Part of a small language model's weights: biases, untied embeddings.
MLP neurons of a small language model. Each row is named by its layer, matrix (down: output weights) and neuron, and shows model dimensions 197-260. Each number is 200 + 20 x the weight over its row's rms, rounded and kept within 0 to 999.
A block is one neuron, or neurons of one layer that tend to fire together. After each block is what it responds to, as a language model described it from the Wikipedia text at the highest values.

L5.down244,219,198,165,182,197,172,208,206,179,192,200,193,184,213,191,197,200,161,194,190,193,194,240,200,182,248,192,166,208,206,189,208,199,228,204,203,168,204,199,206,183,216,204,172,210,231,189,190,192,178,197,191,192,199,218,215,217,185,213,225,176,195,185,190
L5.down857,201,182,238,195,208,224,234,168,212,153,200,214,202,197,177,200,207,213,202,196,200,220,186,196,160,180,202,195,178,180,203,167,210,162,206,190,211,222,199,187,204,197,220,185,193,208,192,249,191,201,188,245,204,183,187,197,178,163,184,224,185,171,173,203
L5.down1058,207,181,202,190,211,189,218,203,172,179,180,182,182,202,215,186,211,217,181,217,220,178,231,216,218,196,170,189,184,226,184,186,161,189,202,175,205,206,175,241,247,198,241,168,205,227,217,177,189,197,195,207,216,226,204,184,221,179,210,181,212,208,195,183
L5.down1719,199,201,199,205,239,203,200,184,248,178,177,217,191,221,223,174,206,197,175,199,213,214,245,196,196,198,204,219,223,196,175,195,198,196,236,233,210,173,204,192,197,223,191,218,216,185,207,200,195,182,206,185,182,176,226,178,220,173,204,250,220,202,182,187
Description: Split verb stems

L5.down367,206,179,201,174,218,191,211,181,202,202,221,160,213,206,229,195,217,215,219,202,231,209,163,202,150,224,183,170,184,193,158,224,182,188,165,191,200,202,184,228,205,184,215,201,213,242,175,185,167,182,223,231,208,158,190,200,179,198,219,195,175,174,192,225
L5.down1443,191,210,229,187,161,227,213,208,214,218,171,206,195,189,178,180,184,230,229,193,222,210,194,232,194,222,221,191,178,236,177,208,215,215,203,173,192,224,232,200,198,184,184,221,176,193,179,167,200,180,209,215,186,215,186,208,168,198,195,186,195,222,187,203
L5.down2012,212,187,199,191,151,211,182,218,205,183,210,209,170,240,222,257,221,210,196,184,194,211,221,215,197,169,198,213,188,180,196,212,203,203,204,199,210,196,216,226,217,194,173,179,189,208,231,187,201,199,229,140,208,205,187,194,199,231,168,186,230,204,197,208
L5.down2325,231,203,192,202,210,199,222,187,234,192,227,188,181,188,204,216,182,189,178,187,195,219,202,183,180,220,218,215,203,220,165,214,208,180,202,216,200,191,210,217,184,219,205,179,227,212,208,204,210,195,205,248,176,176,192,193,229,199,232,213,242,191,199,237
Description: Second piece of capitalized words

L3.down1975,194,186,189,203,225,183,190,183,218,175,199,175,200,190,211,178,203,194,218,173,174,213,137,219,186,157,228,208,210,202,161,168,198,201,189,226,224,186,169,209,198,202,202,178,200,218,180,204,207,164,196,232,163,202,161,220,188,195,194,182,206,199,204,221
Description: Mid-word pieces of names

L6.down3,240,227,211,219,196,180,201,251,212,190,186,205,200,216,187,169,162,199,213,215,207,187,169,210,216,200,217,191,181,203,185,191,220,178,208,203,204,210,188,203,219,206,245,151,171,183,210,205,169,192,188,164,180,200,189,268,202,218,193,188,189,201,180,203
L6.down134,179,156,201,187,191,207,207,235,165,197,197,210,176,224,195,183,213,227,246,180,175,186,216,183,235,188,217,216,226,221,196,210,188,186,216,254,202,217,206,197,236,224,205,175,214,177,192,224,192,190,186,206,200,206,172,206,168,188,217,202,203,210,180,164
L6.down151,213,215,202,183,202,192,193,187,186,252,181,192,214,198,173,179,217,202,216,189,202,196,113,181,200,195,229,193,192,183,194,181,177,221,202,224,193,188,227,205,215,188,186,201,186,191,218,193,203,155,205,188,206,174,211,214,222,204,184,196,193,215,204,212
L6.down447,194,214,174,209,185,168,251,201,178,191,186,191,166,236,204,185,230,194,204,228,224,184,200,211,191,170,190,192,187,190,205,215,215,188,192,205,255,206,175,189,196,187,181,200,200,173,178,199,185,205,226,204,197,197,204,207,205,199,246,201,202,182,196,206
L6.down612,183,221,178,218,177,208,193,185,217,196,211,218,175,210,201,183,191,203,175,194,190,229,187,209,145,193,194,226,227,197,223,176,190,192,216,171,226,205,201,190,198,200,219,220,168,219,182,204,186,201,215,178,214,185,202,181,173,171,218,196,231,179,202,193
L6.down828,197,211,205,233,240,163,190,158,222,192,186,231,189,189,214,148,196,199,188,232,140,178,220,216,219,184,226,211,237,155,192,211,217,211,197,214,194,175,197,175,208,209,200,163,179,194,193,197,217,235,181,203,214,216,204,197,190,194,205,186,205,174,176,199
L6.down1077,162,177,238,179,199,187,234,226,215,206,229,202,204,202,167,185,227,207,223,194,183,197,191,183,223,206,200,202,177,161,182,249,214,229,179,183,199,182,189,171,165,224,168,189,194,173,233,187,199,232,202,177,207,199,201,240,166,195,191,202,180,183,171,209
L6.down1180,176,179,206,209,179,166,193,191,197,214,186,182,205,225,208,196,165,215,208,206,228,204,194,215,212,221,182,218,160,197,204,206,198,210,221,167,192,207,192,180,175,217,239,210,221,191,210,176,204,209,255,185,219,202,200,196,206,185,188,214,178,179,194,228
L6.down1371,198,176,166,186,206,188,205,223,198,235,214,218,216,186,200,215,190,230,216,192,196,214,206,180,223,206,181,185,180,191,195,244,190,181,216,227,223,209,204,213,183,207,212,195,203,202,217,205,219,219,211,222,188,188,211,205,222,184,218,202,246,200,155,174
L6.down1640,216,177,221,220,215,190,203,197,196,196,162,224,168,205,207,185,237,220,223,202,164,179,175,203,195,151,211,190,179,204,181,217,212,204,183,208,196,209,194,206,217,210,224,180,179,218,205,212,161,173,219,177,207,215,194,221,205,195,227,220,189,192,204,189
L6.down1645,216,210,222,205,191,180,246,203,177,199,187,224,212,232,236,194,222,190,159,171,238,204,178,220,196,182,189,202,200,152,183,186,220,184,200,204,239,226,172,192,211,206,241,194,211,214,188,199,242,214,209,159,216,186,211,193,232,210,196,220,180,198,204,245
L6.down2026,165,192,171,215,193,205,215,196,200,217,179,191,219,178,178,186,190,189,217,210,215,236,179,192,207,230,221,208,185,236,226,185,221,200,221,184,205,217,182,211,207,213,199,192,216,211,206,202,177,158,217,218,203,189,215,179,198,156,173,202,205,207,204,176
L6.down2036,231,188,229,201,221,156,221,173,218,231,176,209,188,231,232,187,194,173,225,208,189,192,188,196,221,176,192,197,203,198,203,192,187,182,208,239,231,187,224,227,207,187,205,183,180,201,211,170,180,227,198,199,220,217,177,220,208,181,189,195,182,210,171,188
L6.down2202,194,195,235,179,228,196,194,196,222,207,205,195,200,228,213,194,171,205,214,196,209,158,171,211,174,228,222,181,178,208,212,207,209,200,164,168,208,183,208,186,195,196,191,191,213,198,196,219,162,195,191,221,182,205,217,210,206,177,225,153,202,206,204,219
L6.down2393,167,168,167,189,222,175,173,199,192,194,170,210,192,211,237,222,193,182,188,234,237,198,258,222,202,218,225,179,171,219,153,243,188,176,203,169,195,226,200,191,208,236,214,201,181,198,228,197,221,244,245,230,176,225,209,192,221,189,223,179,204,203,204,197
L6.down2430,161,176,210,195,204,208,194,191,179,196,184,168,193,228,205,231,192,146,196,209,216,190,211,200,203,207,239,181,204,209,174,193,214,184,192,201,210,217,191,182,195,200,217,164,237,213,182,189,191,201,208,250,189,194,210,224,220,197,209,196,192,217,178,161
Description: Words after a copula

L3.down763,205,210,188,171,223,177,207,208,198,187,197,193,239,170,219,182,193,189,233,202,200,222,167,189,178,201,179,170,194,184,213,221,204,182,221,195,222,216,164,228,193,160,213,230,219,160,177,178,213,187,172,223,208,210,193,195,182,195,228,206,190,211,173,211
Description: Adverb and modifier slot

L6.down17,213,211,190,184,186,175,236,200,192,201,183,186,187,187,194,191,177,186,198,199,206,198,196,203,190,172,224,186,211,156,167,211,215,211,197,189,177,195,210,204,186,206,192,205,201,215,177,165,198,229,198,200,215,212,160,210,177,214,214,205,204,206,181,164
L6.down160,212,187,202,205,182,190,197,225,175,171,224,208,163,230,209,190,226,168,200,188,208,169,185,202,207,192,179,214,215,200,188,224,182,164,200,167,186,214,207,189,211,205,173,214,185,188,183,145,222,201,225,214,184,193,180,182,174,198,185,208,212,171,189,184
L6.down163,177,202,200,221,205,211,178,240,180,186,177,210,218,198,192,191,243,182,224,203,209,165,202,244,217,166,176,220,216,171,225,178,200,171,158,164,207,175,182,214,171,235,206,244,197,195,207,214,200,196,207,216,187,183,202,191,226,200,202,208,247,168,176,196
L6.down243,216,204,227,194,206,181,180,243,214,192,176,207,202,232,203,230,227,188,218,189,231,194,219,229,160,182,244,178,191,250,193,199,192,228,221,206,176,211,197,199,181,214,205,161,199,178,226,212,217,208,199,189,196,203,182,226,208,180,185,225,224,201,207,200
L6.down245,187,214,212,205,197,195,221,238,196,199,169,184,178,215,188,192,236,187,229,210,223,219,217,188,203,197,203,199,187,193,217,206,212,218,230,194,196,187,203,197,209,217,237,196,197,202,197,195,179,238,182,224,251,167,203,207,199,176,192,223,182,197,220,191
L6.down465,196,194,219,241,181,183,217,196,177,224,204,155,220,178,189,213,198,175,226,198,176,197,246,172,198,213,178,208,192,214,188,204,166,235,204,220,180,214,212,209,204,251,180,179,194,235,222,218,222,191,205,152,198,206,217,204,189,174,241,171,208,179,207,197
L6.down506,177,219,221,212,208,192,154,189,232,193,238,216,203,190,172,228,202,182,203,239,161,196,176,197,196,156,192,217,203,224,215,194,178,190,213,166,227,143,181,152,181,202,230,206,198,166,175,188,187,185,234,185,164,170,161,208,203,205,199,147,185,192,213,179
L6.down908,225,217,238,180,196,204,203,168,214,209,174,202,186,231,206,184,180,184,192,191,238,173,180,204,204,192,216,184,169,208,187,206,213,182,169,169,183,217,233,233,214,186,217,196,208,160,209,229,176,223,238,221,227,186,168,223,170,210,203,198,214,168,194,224
L6.down1086,186,181,193,192,212,188,222,212,194,208,195,182,191,224,202,230,184,206,197,158,189,195,146,196,219,186,226,222,184,175,250,219,175,182,184,196,243,178,197,214,170,202,199,182,221,183,214,193,200,229,219,192,231,207,192,164,167,207,200,238,206,188,192,223
L6.down1129,202,209,228,186,201,188,204,197,203,224,199,168,218,198,209,202,176,228,185,191,211,174,167,201,190,193,192,230,162,182,194,185,188,193,162,204,224,185,169,231,205,197,196,186,233,180,218,172,165,202,235,177,213,192,167,215,178,220,194,213,168,261,196,229
L6.down1322,195,179,176,219,223,184,204,218,219,147,183,186,149,242,160,214,193,172,197,222,208,182,297,169,208,206,159,200,176,224,215,218,212,188,179,200,215,241,218,206,180,183,206,176,146,213,180,201,218,167,186,178,215,233,203,212,203,211,171,199,189,160,174,218
L6.down1585,198,194,195,217,163,175,223,206,204,198,203,192,154,200,197,217,215,195,193,186,195,193,196,207,211,197,183,177,207,186,203,208,223,220,195,201,182,196,207,179,197,197,216,181,227,187,168,185,180,175,187,173,183,183,204,172,217,210,204,197,186,192,212,198
L6.down1639,174,191,202,217,190,209,208,231,208,195,185,229,197,208,197,170,222,188,173,198,186,201,265,211,221,171,184,198,182,204,181,197,241,213,221,211,201,212,195,206,173,211,188,220,227,174,175,204,198,208,212,170,230,195,170,249,211,193,184,195,191,187,243,189
L6.down1959,188,201,215,206,201,190,175,204,206,242,184,183,228,163,193,208,193,202,218,168,182,207,178,190,187,165,213,162,220,215,226,208,191,180,193,213,204,219,208,195,168,194,161,198,194,187,187,194,204,213,179,206,200,171,173,154,168,200,185,181,218,186,206,207
L6.down1991,174,228,214,186,204,201,240,232,158,203,204,195,183,212,228,225,225,211,209,205,206,216,193,189,189,201,191,173,158,160,235,207,160,202,159,212,190,211,223,190,184,209,178,225,192,191,208,209,223,213,216,161,228,187,200,189,217,209,199,225,227,186,184,213
L6.down2530,184,185,224,180,167,221,242,176,214,252,238,166,218,211,194,239,183,203,201,181,198,187,146,202,205,174,220,224,186,183,183,203,203,197,154,189,194,210,195,218,163,200,167,188,229,149,197,221,227,235,218,204,183,202,206,191,193,205,208,219,170,227,188,215
Description: Mid-word pieces in names